Part of a small language model's weights: MLP 448 SwiGLU.
MLP neurons of a small language model. Each row is named by its layer, matrix (gate and up: input weights) and neuron, and shows model dimensions 64-159. Each number is 128 + 32 x the weight over its row's rms, rounded and kept within 0 to 255. Numbers have three digits each. A neuron's up and down rows have the sign that makes its largest values positive.
After each neuron's rows, "fires after" lists the tokens most often just before its 100 highest values on Wikipedia text that the model never trained on.

L12.gate161:148031146120143095146137146086160102091163156089163154137168135085124155076163110143138125130097124124184085097144155132146155210146149117174023128118142079126134097171139081153143129173144172124125143100181147117142200156143115129139126123104143096202185135107109056108114110116100125077
L12.up161:101115142136117139115137116123093183200083088164091161144104099095102132161070186122108114144134143149148117145169141178167105207145132139237116086152158115150125162080114178120124047132133139165120072108138112125108131104079114114123138100132170200122093117118087167099134099129162147129
fires after: " m", " M", " comp", "M", "″", " em"

L11.gate203:143102114154115099158171110096143085147161092151134088085085134108128106139137103132123078086086094091133139138081160150145148114152123133080144092124090106130079150093036136087161105110109128104061135057072117157139139186106146162117158121111143144130169117115139175105096193132153190114
L11.up203:117087136112147127099124128161128120107105100099128174122093145120079147153128053113181133159128144124079132114130127106151077099105132183058141162112113088116143119150102137140073141145118117116086151152101073144239159079114154144105080213122163142111057105168096136116185146091110106115
fires after: " s", "0", " c", " S", "9"

L13.gate354:106111094144125100134136138189158130130115091121126109156058117104184175081145192183187124142093128116122163132165171198166103122136059100158145163181094099093055123172148129160130140077172140140118121156162087144160108194104081140165103105135155146150189129148089061133097144104090125124
L13.up354:144108141177112165162128149134131165121157154200100142146073133116127161096133146121148111078124176135113175133132143178148162161137098168094102125084133060180110126124172103169168147164199129134134145132157135134121040175129110125123132110184072135124191157124145163093102132147147159094
fires after: " ", "-", " (", "\n", "P", "–"

L4.gate234:126167087168111120168149111098150148145069145098144142155083121038182165105073109115126084088191121114123171141148128120098154169163108117188092181124108110124130209096127109145163117120152117142133190127173120156070148138159152141130130133086130147137143131135094105138113138076171096139
L4.up234:174201155170130144106125125133090107144174125143120079187093197148163078150154162088170124127100139115113134112125125118136094126091119089096195094119125123103090124111163122097130100085074156145133170163100100073128135137153146133105095162118171244155219114132089130164131115141168088143
fires after: " de", " Sh", "ail", " r", " J", " R"

L7.gate279:101079110136122077148118126200099104122099145134146103114159088138159175107165128134058091072064149116138113140131109115083115117090153107183139066167131194080140088184133143150080088118157166117176144182180088107105156190104094110131144141154208128165136193101122103145088193114117138114
L7.up279:156140060113069140136104121192128117134131149149132068124116125181140139080136155151157071133136132123061137089137134124116147145124161146151169072124119125119161072185128139087100066200110149095114180130116088161125158148147165117156086109098144158105084109091157102089126056118136199146
fires after: "2", " sm", " wh", " o", "0"

L11.gate446:100157119081171139145149158091167150134074216179126163148112119105087157135128183154096180109155095178183139070124124137129149079099094127104116160169128147123126136107139116189147178100125156119137100189164136179115077096100155101105120142143102172157151134104140128124147131127106154154
L11.up446:167097112124124104147132119146127105144113116126127110095176133083105163140175111103158086087125119100155135149127136193172129095145101086039068106156167168108139077119054118135114125134157127164194132104115119124121131138115143205132170172169153106144135131211155107141197065185103222128
fires after: "\n", " I"

L12.gate0:161121102115149106134117109171196171142130130138128154100140100090132142111214125129100102117120161148126139084091122163124109113149152108151106135125074108133155106096132174137148154102168106080154154108210137154091060094094147141106099088087150163116158139161149150130091150105122124175
L12.up0:099173150117106151123133116145108078032165178140074181117110128033136124124122140148155140113170083050155157147103170116120160148147092177144159144080160141160155129098063063134140065178088167140168109090142106178148095128133131123158155140107152145100165056113142119147149067154083129156
fires after: "\n", " g", " br", "rough"

L8.gate318:124147127178129168148125147167094092153143112157088138153129099167042203119132157134147144144132155141136118161088192117165150186122106127147069175130122097142121200104091106133160101128111167128133062080145075145078124135153125130064078142149132092154093125120098172089126100098123174096
L8.up318:055139141120124117073100096053090140131130118159141091140115170111140164144102138116101101115135174090112126100165146117126120160104104114177145108069156113144182132100150156122186101091085077181111107113185122046107063195165097116106108101169143153134138134144084093177147061156184186138
fires after: " M", " m", " H", " G"

L4.gate144:144135084095154154147178123138102079159130111074088224166165148143081148163126154141115202085162090136080085125155144114115221189105109134115146099183129117132085162150088116073022127127161125154141168130145096128157145112096172077149106121084150136112150106162115108095183169153093147082
L4.up144:157148149148097177123118111038145081112145128151146131029131156148146129163160140145079149152131116107127063117170120109107170111093204104109150105120090185144155159217156187128111087164142089141106173143107065136093150153098167153155160078136143093131085069171154168144143133179118170102
fires after: " c", " L", "A", " l"

L11.gate200:126138057140140157105130151149058082115128140187124090071166132101128194087126112118167133134150129101110113130084087175096092094122191072108141137077131134127116143088152162146183154138103076083143140171166133120167190174132154090129143093109108174135194114140150141135068119106107104200
L11.up200:203116068093126113134149122161165119087089158214077122093133105100065116147112117064085132114152197151090121134068126167140135112201146137083158059113104108127101152137158127147166104137129109094124122170159131133138137099171079125127101145100120155096188102096124127139076120190133173134
fires after: "\n", "==", " ==", "===", " ==="

L12.gate46:147147108058122167164139119126114122124113186121138132145126113086093128149124116078107113133153149157103155069109147154153132156132108139187190183154069146140175159134124097110116091098133146144116117109155078212077093140100175116038138086184125149132085129157136062135181153161101109162
L12.up46:158131149087141162097112102173156108116119188129088118112115135080176131177151097127136158110119052086130173114090169127139110111170124185111193164109182096167123180137121131153054114103138130092207115126173053126116049095091174185130136125123179130130130163091109103092099101144084157158
fires after: "\n", "f"

L11.gate70:146159117122103162128109145112130092185124121174141142177118085156138139100157117113134140073124188094201104178134186154172103152157205043098142107124133146089117136136081113070086118159126155125122137113181067112129128152126119058088170092140133137134146130046130136074083147126083124175
L11.up70:173179163149135086148160190114113130107101135161119086164118119116120067175157138114136180135160112115099106116086161118124126170128096171116107160145141088129187122164130139159160140092190187143027195143181129167085165080095121123202149138146134140123118101111142118133163118114109142079
fires after: "0", "1", "9", " ", "–"

L3.gate275:134113054130098171106135124128137106182084054151064139112103143083117087146167122134145121093133075139137209152163164127076126077140097079116101133198115166100065132144131123156114134142145103110123124140120113123122125145147139104085130141159123083211166192133176195154150150109166086131
L3.up275:175116157135102141100113183126103128222087109106117210100091112149120114161124120142164157130090171108109160048161118159120085064137122118186121149180110128166089138133145138118063108116141156086077176119102123122115080122107142122155105122135127086119130118149057125120147107149123092100
fires after: " l", " Pl", " S", " T", " r", " sh"

L10.gate442:122120116118097103132196150168132114113103136155121129152172081088109143141109072078097132142096074112132142131135151128167113147146142151108120125102098147133157180163148152099152130137111000118204104160154062084134179124072110109098139055171143137081214144152123124140182164112118178121
L10.up442:124060145141090126116120134176124141152130103101154154115109124106121176186122092145151106152163143133116124114088101188090130120111165090149114071107119077171145111129115171159130082152100160152146112111164117102100088062099087097076144060103085125106167125106082131137076097255174117109
fires after: ".", "==", " ==", "ography", "areer"

L3.gate139:127127154113085101160046115207178073128136109119129113129151109166108136137130111101161131161138116108092097132125173152173111107143090141103093145127118068094080117171140134159086154139132145199155124061117134083147118154194121170079141168096113115155105165085126149110111138147106139090
L3.up139:128166177103102108093096132092106133173094103066061087152097158145191093198140133129106121193103157180110081087172113179159138143094110096203098067137087100179117125167153167175146087125122118121167081142171130163096110120149164173092125084122086161124143116091108072105150139114168142128
fires after: " d", "b", " D", " n", " B", "am"

L4.gate217:105137101126150093082105158157102114128148076099075151136130127089143169126149107155078159135100080163084148140163169157140109128109094168116165163113070117078110160139079126084080100105133157129096121158096136112095178172149112115124101114085176176153153108109189153097138129119165136159
L4.up217:145094145164120089139125065145128172105111092123123138182153114117175080129099117132156093142107116142125126129103114143128076115083106178132096107146102163122119121116114118150141164179206148075089203130217201105188117082130152141116078133160146132158114078162116133105133110148119060133
fires after: "2", "1", "4", "3", "5", "0"

L11.gate208:085172162125152176074155048143133103171154055108125169189130122085137172133116148175121102121154187163191149128098187113120126076125145133135105108125119136131146142129104104142121120088167099088050131090154134097178152129089168109126112172151166099126098140166130108132089165151140161104
L11.up208:141143129166171192071162091116149093157163113086115175131126146142167142136119141186128121146148157106121124087167136165140133107212136144156112176137107127143172130159084106147102090153090149127135153139138095189144158154094154103113074154156158118114167119118110136140136175133152133122
fires after: "\n", "le", " cons", " t", " ent", " follow"

L3.gate327:202037120096123122197162132146110135163090108120113143126108211070115160072121098186145127085092116114154091156155150100083192129164123169099150130178155165139079171147127125064080120121128095222132139125100130162097147115133137104130135151123125100075128154178151117128127144181174161116
L3.up327:104177161169120196159136159178136094178120146143108166084080139116188150149110141121130107049177123122152099131160097102096207102106097077162175155113120153091139107154133125104093170135149114152131085111109125054129087176133144089120141133113131031148146110157196123091156070137117107077
fires after: " ch", " Ch", "A", " trans", " c", "ov"

L10.gate179:094127169132138125124168121141112100108114097145128114105114077158111167156137149169146172119123132145109131096144139133105138159112077108102147165176129172119174104133128089165120096106148131098146067123177126134112142172061146122116120092136193136169153209190098119085115157148178222111
L10.up179:127090134129133157117119082160186132137146157111147141125113113138109175111131134129136175102152126138198165157048116152148117132179157086136156130138140114107121158082126145121099198127135117105126158103184141150120083080127173157120194138080152114083143076093109162149077149133009116108
fires after: "\n"

L8.gate147:108100137076110164134079131147122081150049077194217131166098125148052146110146125122149179093104146083173128098139116075078128144174136148129133166105121126131079113091132094192147200117125152111170097131108125185134144112125147084124094157130138087112142150120137136133102123084128168104
L8.up147:114112094107093169108079147137091076121081114136163101128114126153127110065105097067146136146101085160135108144105153108167103128176140095080122173088129071155073125133102096118170180114132133109138088125102179167078119135169174132127131158079119164175112164127131137132113115126114184136
fires after: " K", " k", "p", "k", " N"

L8.gate137:172134132089133058107088115154108098145090143128081100133149128145130138052161127165164120121056080076107148109128157166153150106130125096147109140104142139112111115135104149195143108133146080138188141143132105160180158142090170086121134108156184128139113085140115129101106171176121148125
L8.up137:088105045165150122123111201110210082156159152145138148145121141156106137124076072120139157159148175108122159094129190162072085166138180128163063137064102150081095105090123113103085136166079089191109135075147136157107129132109123103106107129136170181170117116114103141111154120101103063119
fires after: " M", " com", " c", " m", " f", "or"

L3.gate153:168110132125147155148142098149121138134064189105138111151135178116119128099128115136140169119098149146143111140121196182146134036169114118130116094139172194112144168142146156161121179146152128125193071175090132143180145142164111091117143134118129088145148152127128134084146075082155152069
L3.up153:120176124076142125099157107137145107107092182134164124063124142162101117110133134055154119108198084101101153101219136130118082128107131127167114134115140144096127093133124086136082141176151176154128132181083137095102138151063174119100126142076113169167112153180134160110123144175151128099
fires after: " R", "C", " C", "A", " c", "rit"

L9.gate403:164084081157125103123143099157131118114109125104118175129162182148092141144141163193119136151123133104146180097124194110136135140114180142125105152146115107144113094096126097196106119114139134091091129158147091192065060105086084153143120127111166143099170136128145147154109143136098171032
L9.up403:125145123094141124110150157166174088175123153149128144133080132099107069138126142119093172129118137119044075102117118151108153178142032152080128106114161104136126118091165169116110114168156085126134115061141114136119108105147067130120074138085098164050135076175147058121129147146139098087
fires after: "\n", "–", " E", "pis"

L8.gate198:102131124164202119152117136074184096170123084113095174131076131094168130107132148105138121127148099123116184104088106179108131169164096158118136121115097144134112131133079123069170138104172114169137080124117108149100092124106222052073084114088123112203099090120161133118095162139116139052
L8.up198:124099126195176166143143132135127149127166094074108093133181133184169162167161159179139137151167134140102163165143136137129146150088095200148126098192117116088128151125134081120139112089158205081115157091091135097104142150053154121138122166125142150077184099167137136140144153114167155172
fires after: "\n", "le", "te", " e", "ent", " E"

L9.gate92:103162150073164103146050076128157120108152204121177076097093106118103107087133179164056113166143121107112168170153127105078126093145112132110126188123114088121085122117110101079078111125129145167125147166086137132067113183132129130155136122142124175114111143098134167160170134126134177120
L9.up92:154102153140147120156082130123154161194113139146152158123128127148148098163185187134067088148127166140111117124115140139154142097145120108197073085082111101111065120180101153112167132096079126131152111143098089137074081102151112184142124127142101086145173133162112121132114157156110117088
fires after: "2", " qu"

L8.gate419:137091149068121130128094201054109138107143154139113109137110175074105147168178103151061143114168105148165174114153092064118182123152084115142097157128114167129082155096123083168130141174102161165163145138105132152086098148110137124110109090055120098127129103180110127149113138159144144082
L8.up419:142151134157113100205123126158133132082128079102143147146145115104096118103128119145115167135166146120138154083134145140196130103093111069125123136170059138066118155125069151094061098141138099182076143182130109126112183136168134113153082151151118115116117124120116108122112193131174131101
fires after: " v", " m", " p", " l", " g"

L11.gate315:113132136128154121108092125138106088160107111147137121104151176122145175102174088195087096117068126115127186160152178151156138205094139139105109186186070106121135156139058100180085160118127079115094124142144092179120141176152184126106133145110182123190168112084197076125114183130065175117
L11.up315:109092153185097108116056154131056092106129098121168116119207125111144161146108098132134103161169179101081136079134155155122092086066169141083113145170111136111183130112140074125095139112098094091084110140149118137154156092138164124175163192165165079166180121120139082121118104154142154152
fires after: "0", "2", " B", " s", "5"

L11.gate64:141195139136111091140175124130116136079102089116133166117161138114087158105138103134056149069107136118108095149103130141185167153132147082154099087138137187154089102145133085152100113093162158150162142109083090220108073108105151118152137124123124164170110118105125092145153144130139210114
L11.up64:177129186134093178120131181187145140089053150179153062162118137148168161132117116132137112087128156130111170074070092102134135184145145131150075130174131141084135175089138132098165160154152069152087138093133121113095119102140122133143156096084116080135189087104124162124180156110163106097
fires after: " d", "ant", " loc", " D", "u"

L4.gate417:174093139089187114117156197128082169116148102139130184156133149132086131142186120138158147142165120117161109104103166076124158110144165135173138114084169106109126103107140149157090161132113156173117100138160122122172133115164111122120143070123110118154111097123171169144140136093126149094
L4.up417:137156083108163133093089075109153122169119095106078224155141134123145143086126109159127132117135139068120127139100113167108045085069146112138154121132068098123140142158127105168069106120105106133130175078155014140120120150150091128154110131139175132144168144106172130106177206079107099174
fires after: " g", " S", " m", "ak", " t", "av"

L4.gate359:136085069188143112137105134173123092166085165171147127202152140105101168108164112196117186117113117069109139087121183101103145193175103150152098175173099177149131081085126125113141127130136136174156126168096090171089087115088101119132115109147120104119125114178151128085147195105080162130
L4.up359:062121105153168147146224070167146102100126155090094144098165098135089118142098136150103155114116088131104124137102171148099128154133106163087143173152117123126084128145121112105193105148171154158083125124077144083173141119093154123103090156082091125142173149142124153121113148082116118114
fires after: "\n", "ov"

L10.gate301:130141104092165196164129122119109139117163175129121142190103125149172105104208112155108099124109155017164115104133185154159157112100100126105109118074064135165102165097109070140132175120127140152154085163145054121116090133122142123120176140118098116084173081140131173125116135156107101173
L10.up301:098153166097131125094159138160158131133143161135077110125166149201099153203082102118137148134168103181093131200111174186123170117139137135052162114085150094199114130168102132153088122163106149087129117096149135171154105098129113136099148120091183099095156097132162106132122126165093106177
fires after: " ", " is", "\n", "ir", "ate"

L8.gate249:099118110117149139078115106102120142152157133127136133161169155141106092078129172100079160094085107126125160108120183145115153140138174190158107167120131108108086102152116048154135098121136153154136128196142102188039126171154139166120137129089209143193193124107153133156147120092149178153
L8.up249:100134099174137128097123184171140110029036125084126091154141120105088120111114115171101080130130124110105148158185127155122115134170157121129113132122082064132127129160147114160060175116075112137113131181128080140075108142116082210196083129121171088165101148131150139092158131123085164162
fires after: "2", " ", "0", "m"

L8.gate423:129160107162132143115064129104135078175103080085157158110161108100145183093130137119130183124130156065157132132106092139129129113098100089143123094104125135121129139179104144136112119087125147150102166148195135185121142170102161103093166128089162168152155150117063147087069133201134184134
L8.up423:124098129170142117147052174150198130163180083165140048121110142161199086117173143155141120084129090124096164120140170167129140126184110174171087146149177112156139112119123095130132143144145131073177155057184086165152132127120131210119125194170185080146123129076098093136087087106135147168
fires after: "\n", " o", "0", "om", " the"

L8.gate81:119125101159199132182164166143087152124138149123101134102200107088114108102079116190122114133169145139137160092097154106156225152173165157181203071188106186118078141112138142130156112094129134149160179181113176140091156116139124111121142130069099086117161155130131129143065126101135114103
L8.up81:141135140100127131134089096144131130115136174145121120124141121100105097140135066119124139093125062094103152087038126085122114155155189170188123135133093141097168118078149115161187102146144169126151142157092135072166097103123181154163103142177120113122107103129137082106073158111115118110
fires after: "\n", " W", " D", "9"

L9.gate152:119101163102085103150092147132207134063147138161165118148110102151061135098131097201115094156133112089140147175117110091109144147154148115103147137132124154097155178164119116128124039090163112128113172152171083232142143162101102133132099160057150151124135168143130182131108128129100086112
L9.up152:151119080103108127113174158109172122133130185065121092088138170152152124115132126149146078116073157105085135136085172070147102103146179154154124140125074138079202146100129118104076148104130140153103167164126123168143115157082113110182091132149134060110106130143131171082158171086137167176
fires after: "1", "0", "9", "2", " L"

L7.gate174:131131136072050101161133053109104054197088132091093108125123119161125148070142074115156104174115124107118103142102130081138147140104116153127106107114141155095157136113139147139083145113137118125118102079131165046099086151106192124101099134086149124187100174122094168105130150204096208124
L7.up174:089068131132089055093139107159110072034191128096102092138136118101113201137165163116127103191108145159122165204134148151139159163192129121107127134138156156119132084137132113129088134171121105136082103152129138111133131089096160161127105148084137142154047106143073124169133148151183122140
fires after: "-", " m", " loc", " Loc", "im", " n"

L10.gate212:142140111125144076158131142213127123132072078175099056128145110188146105082163092130096116155098114108164143120100150163129146172222149123089081166178112163114146202152082132162124157113183125138165152115200120122099096137090150162109100099115118170155173088089151108103085142134088124106
L10.up212:100170096109133116096131124188130127070088096171051124108174063202120138078102141070121102170154124106137167147070098102132090124143118121040102154165105117133159114088156103117166173144133119113175120130161129120106134157150130184126106136099095159103171146187123157147153129100160131169
fires after: "==", " ==", " ===", "==="

L13.gate272:151090160108164098157145142176124090163098076136132140146055104114080158108096171105173098147129131145123168162107177133128139151133103163125132176228091142105120167139146173136110118113113151186114098170154089131192122117132058135106119085138179149161129179136120074080144060189111096135
L13.up272:147085114188170091172167135099163046148118166147141092147179134121160167104034070172100162141162187099189166149126118173146117143146103127182151107100144100123108142185081184098162133173207100110120099123136110124150133139152153153138116095124109155154134120160118170126150155085197156084
fires after: " ", "–", " ("

L11.gate442:144145143105187186170172180113189141093161097110134093165133133155155137108176131140095079139129117081188135138132114207166131203151088054175082167153127122110157180193093096117116133102147157123102155140148102191076099126170153127117078093173104097176142124136142119109138143132164176126
L11.up442:143184103109102137127153117110158151132077148128142122099116084128122153139093079093143103089156136083164137132083122157040103143136139140199078088088112123161155159160118099127084134119166139161137144090198148117100120142122111107005128068148120130162118171076137108106191106084136145145
fires after: " D", " d", " S", ","

L13.gate27:100074167126096131135174158159129138170080151124173132184167167082084097124069174144149078147160138100087074169115116141130141135168129106123081160131126103121161147151131141183114099123173143134101154139161110143096151153110077103131146073100164109101151116137142160069092086116097144133
L13.up27:116076144177152101141079112074108086141145114140106139200119129116140136132095171119125143160191123163144130098135193118144126175087085180153199098132145058130086143138133105097129114160126158146161130115074136144124103127142092185143140128169168044179111076112169087138166156121133163096
fires after: " "

L11.gate283:134136143134122076155118107090147090101103199147132196118101129091095113077148131093112101119176137132176083174041157124147083065138125115121109108122090130105103142127086124102154135064192066120086100174139101113143125127066125167119143118112075156136146121118104104120095117130109125125
L11.up283:086121106156154103099142149147148118109136120135099166095168124133103151147149155105181119151170053080199108131130173135138169099104078113107130083195067137101121133190106155090125182124132075150092127114134068137146148098049164103113094107200163104180138123153162096142145067134123151169
fires after: "\n", ".", " B", "ed"

L4.gate438:094115165129179130147101145104101151182103131113139144122141133110123146101177153138101106083121123164133146160157179088127117081192105133115110138094142138100170177212120127133063150104091124120134101135121104136173148144133091086085139168065111040161154135191157066131157138086107113095
L4.up438:125112129145101162113126127172172121147075112162176187135120097153116136075110135099150059089100114110085117153126141129149092119161111121153153101137120130101107138102151125114068092136163122170125113035109062161099055169187115149123142192107173086151166123122096112137103140148076146105
fires after: " c", " l", " L", " h", " sh", " C"

L7.gate318:135058119140132121178078178151136166134140099122097148121134131133070111150149079153119129062126071144179164163146130163124144153072128118157123123189100133098117113131098115073143167098154138040126160103105137172110112144049122074131114085157143224123118095089100162115105164164146116088
L7.up318:135157192138122116120161115075101138142125103124128156145121128108114098125113089128128115135121138164147180068057093093069142136164142143130148093084078143132089110133095094115128092180084131155115225116199154131132149131109120074141125138133113161113063096116080151130091160104141059195
fires after: " includ", " cont", " feat", " produc", " publ", "ro"

L3.gate265:143097141116080123144108108153081115118075063159132076144141047120161137154148117147088182117045071123160140169119067131112136174102122086128121101121155127096107137113112150121135129192152102145115144198171141165119130146131097116045127155097165127146116161103070143088065124085097119153
L3.up265:130098154154128124164121061101112103092164127090128137145075108103148122099117083118102049133138111093073157153155175108157108173114154105119138065162074121120139172122139070157115181188148116153075086110119144119070164134161099145135136127149134168131134168089122108111150157110104094154
fires after: " s", " b", " B", " S"

L4.gate76:112158067103113130156099108096135103086117110085148155093144128092093182170144152129141148111104148096112139092132122100058118142181129121174135120172153192107105130128182090139168121119101160162158123137099098116155089122110113138102161149125166083119093096083083100126131140087113124100
L4.up76:121070118121117157113152127083151117098147128080156152131148099103088176168048129104093123158116138177156108138149103128110122129142150093139145156099125132093152148123157114114131140117096171087123184068112172122092084122137114091161112113126123136078138163112098105139132116115091190134
fires after: " N", "I", " K", "u", " n", "et"

L10.gate140:122096092087171096144111115119084115206156105198128156104105086124153117139138175091068122095117172135167089140153142095197142137110137157089161149148168151149119131149134144142125119074130057139175102135102122147202084164104083177123170171108202191162172210137142128091071163153139124120
L10.up140:140147113142062113118144123143030106107108143151150096080125136093077158064101072135153139127114121130177123151109137154176098186141187119214097127111072176122123107116109136115120176115108171118131130097141091120122088122151107166108117144145126165078065124069123153082100144136145126117
fires after: "1", " ", "0", "–", "8", "c"

L9.gate48:179151176102104099160151130188102126137111156135154123125179187058101182090142140118065054131086192157095180091078122096073166116116111114116148125142170144150080118207118141159118134122151185152137139120114085115149123136120165111125123087171123109082135154087175101137140150101126163141
L9.up48:131141087117136124125168117144121132133105144134081112150126101118108152115191119147157095077073165073155144116185134111134146134177106177205143134127139105141119140174089105120093087132136125217149114137108092110125124151163066134068125126094132081069099131100134111119083166129208185094
fires after: "–", " ", "\n", " wh", "0", "9"

L8.gate332:161177097089166103111151114118151128168096062141091178102185141170095121131107172203162086108174063142092165144140137096135108139103111152120095116113122055120080173136108069163107153104078081113131103149108042113137110133071147090158136159101101094139157145147128093135176152087095127152
L8.up332:112145154076152124145057179101061140114176079128119139149111089165126083073197094171149067098095129169171137137147103139124140098078139093068120112166113128090160129151098151129089140124150113159159090162109136082180144139102109074140110079132108086150053139103098130183165156109140158075
fires after: " c", " al", "ate", "A", "oc", " Br"

L7.gate302:174140120139153095146183114133144107139135172144163132121077113147060103112127170156140156111114128084182127087211154091158138134174115193124129195136118109117120174107093149136112108077170127152132112133173090138139108136157168093073101082113119119074148178174133106073188149111077143108
L7.up302:118150130126222139162156163146111119158115177102133120134105090161197111079143124148177073124104174124174083103144151123126163087059106203075154194120104108118135118097105128123145165122101114188122139145168108091108080165166177096059066185110139146119099118133106116140128165142068089076
fires after: " J", " M", "J", "ap", " C", " F"

L11.gate261:135136172196122053140113140138194133085082136159113118109143139101146162093172108065121107103141093111138143119110207214164118169169099097110095170087132129093143199135134079169161166088129121169110178195186082119136128123120091148091173084139115150140116113106198157130114190150077137165
L11.up261:140094151108125123157048107144143124122110143151150140090116082140107147184067095138141139133096114145127147163096151106149127133077121157148100111197116124129093136087030115138100107190111142143088136180106115115134131191110141165095100129181097103145123125169126161064126096086101122086
fires after: " B", " b", " M", " sc", " C", " P"

L11.gate222:065113170126119096149149079193134053124150144123157097145144116159100081141131126158146085175147142089176142186111196115121123146125114115182077153122140120089136154168136073099157149129170126133155134159161108147144145136164088070117164107130131132116121147060148157069179087126085110153
L11.up222:088118127096060084120146098165196119129126106120056063139091156123099077195132108150128124134121090088110114117082198139140165101144089110095166168181147128102202183142168094127144176138101136118162129121150184118123110142128143117138142140159149080138108213126246116120132121173139155130
fires after: " ", " (", "1", "3", "6", "0"

L4.gate123:140086118136135125156115132139123114181118144097108140111132129125051150116105093151143165138093132142104129050129159131099159138136158110166131194153092124167094138155083144147135147104146167105157154137101125127123139071157113113186157106142078152080143103078182059066091128085145169082
L4.up123:105116043115146171085102124181104118190167088137146122162078078120073109162138128121124124165140158065100131090141184182137141061114188211167140108143139157153086102081119110178116150106115145151210130130060194092149169144127168141113130144178154149147098154104157122121079067042139124096
fires after: " D", " T", " v", " V", " Rep", " W"

L7.gate94:199173136166139158112121129105117066153072155105098147142107124117151158160120084145131079079107143121130135138109147140108164138147157195151154101118157079144085154109138131117199144132145118131162156133091132125070155100152118062139154086164093133132137151084137175069110144164063129152
L7.up94:141074142166136127110099153105079150108110142134104124136132065097101131140113100109125146177114139138150072130106166121138165136155157067098061159053130124086087099126113122172141115104135149094140154085108149105153102164120154166163165126114182139127136142129154034137136177092104150124
fires after: "eb", " W", " Rep", " D", "ut", "ad"

L10.gate197:144105167129135126155105087195105075098104128094064124131055098099092143103188109118109113185137122130187114068146138102189103109074125116193099126172133084126141132133160130133104151078162082191139133153148063153143150144115109062071128148179171154141137133092157144147130137134079105127
L10.up197:129140161110136095162130129127135067153146183079098143112119088152140088120127076120058125139152133140152095120154140095102112140070137082143073140105079115174138124148111109164109175141152119128107092145148158075156178114135091111092122158179077165176128081108159066079146100131108090098
fires after: " M", " c", " B", "am", " S", " C"

L4.gate207:140125076140100146130135080078151118129123079152134098119054150079158161118115159095162090063165106086111173062084106109122140133155076130141097151098129201126105133095103133146126135147152185163098161118079119147134112146147102120101144149102121157167122146057118126100079167177138067095
L4.up207:169186085119154164146116110105148098105090110120078154163089140117149134136145084081143162118096065095167134101181077140094091131100085110156091058122129073168116103155143128146102148133104134146136144138123053116131088140113058178086103100181077089168116120169101175145127143164119111101
fires after: " S", " r", " E", " e", " R"

L3.gate74:153154147124078120134116135121106084122071147140125170066147115122169153119134089114153205131123158129106117116051095075151219102119150169123147101135158102121094145148112138189127091157132138104127100168177062106131124085096194118128099131094143168134117156169137047067110141135104168091
L3.up74:146078130107124045158110113162089111124136146044082133114138072083119197116089058123167185154142061141124049119126136104173153125146124100112167105146146084123129153189133182118096122137146072118103171149095148128134150117089111105107111137138130128133113111140112106156203149102114154167
fires after: ".", "em", "up"

L10.gate375:150104137138065216112153164137135083122146185097122130160080163119148137139138174135116092153148112090151207112201172132155140174122113111110115142148188140142114113149109094112098098127146069159107209183135112143112110150099107042162139097091152116136160108096172173115160087151074193093
L10.up375:160146098134205129120158161162176167181092194116178086166073109126152138130149107186102140142150139088155104114050140102090198154117096197134177141128132138110152124121173113146114149129103131183118155117109137144092141140174073126123113076110086119168099086113136152137080105096095120136
fires after: "1", " ", "0", "9", "–", "|"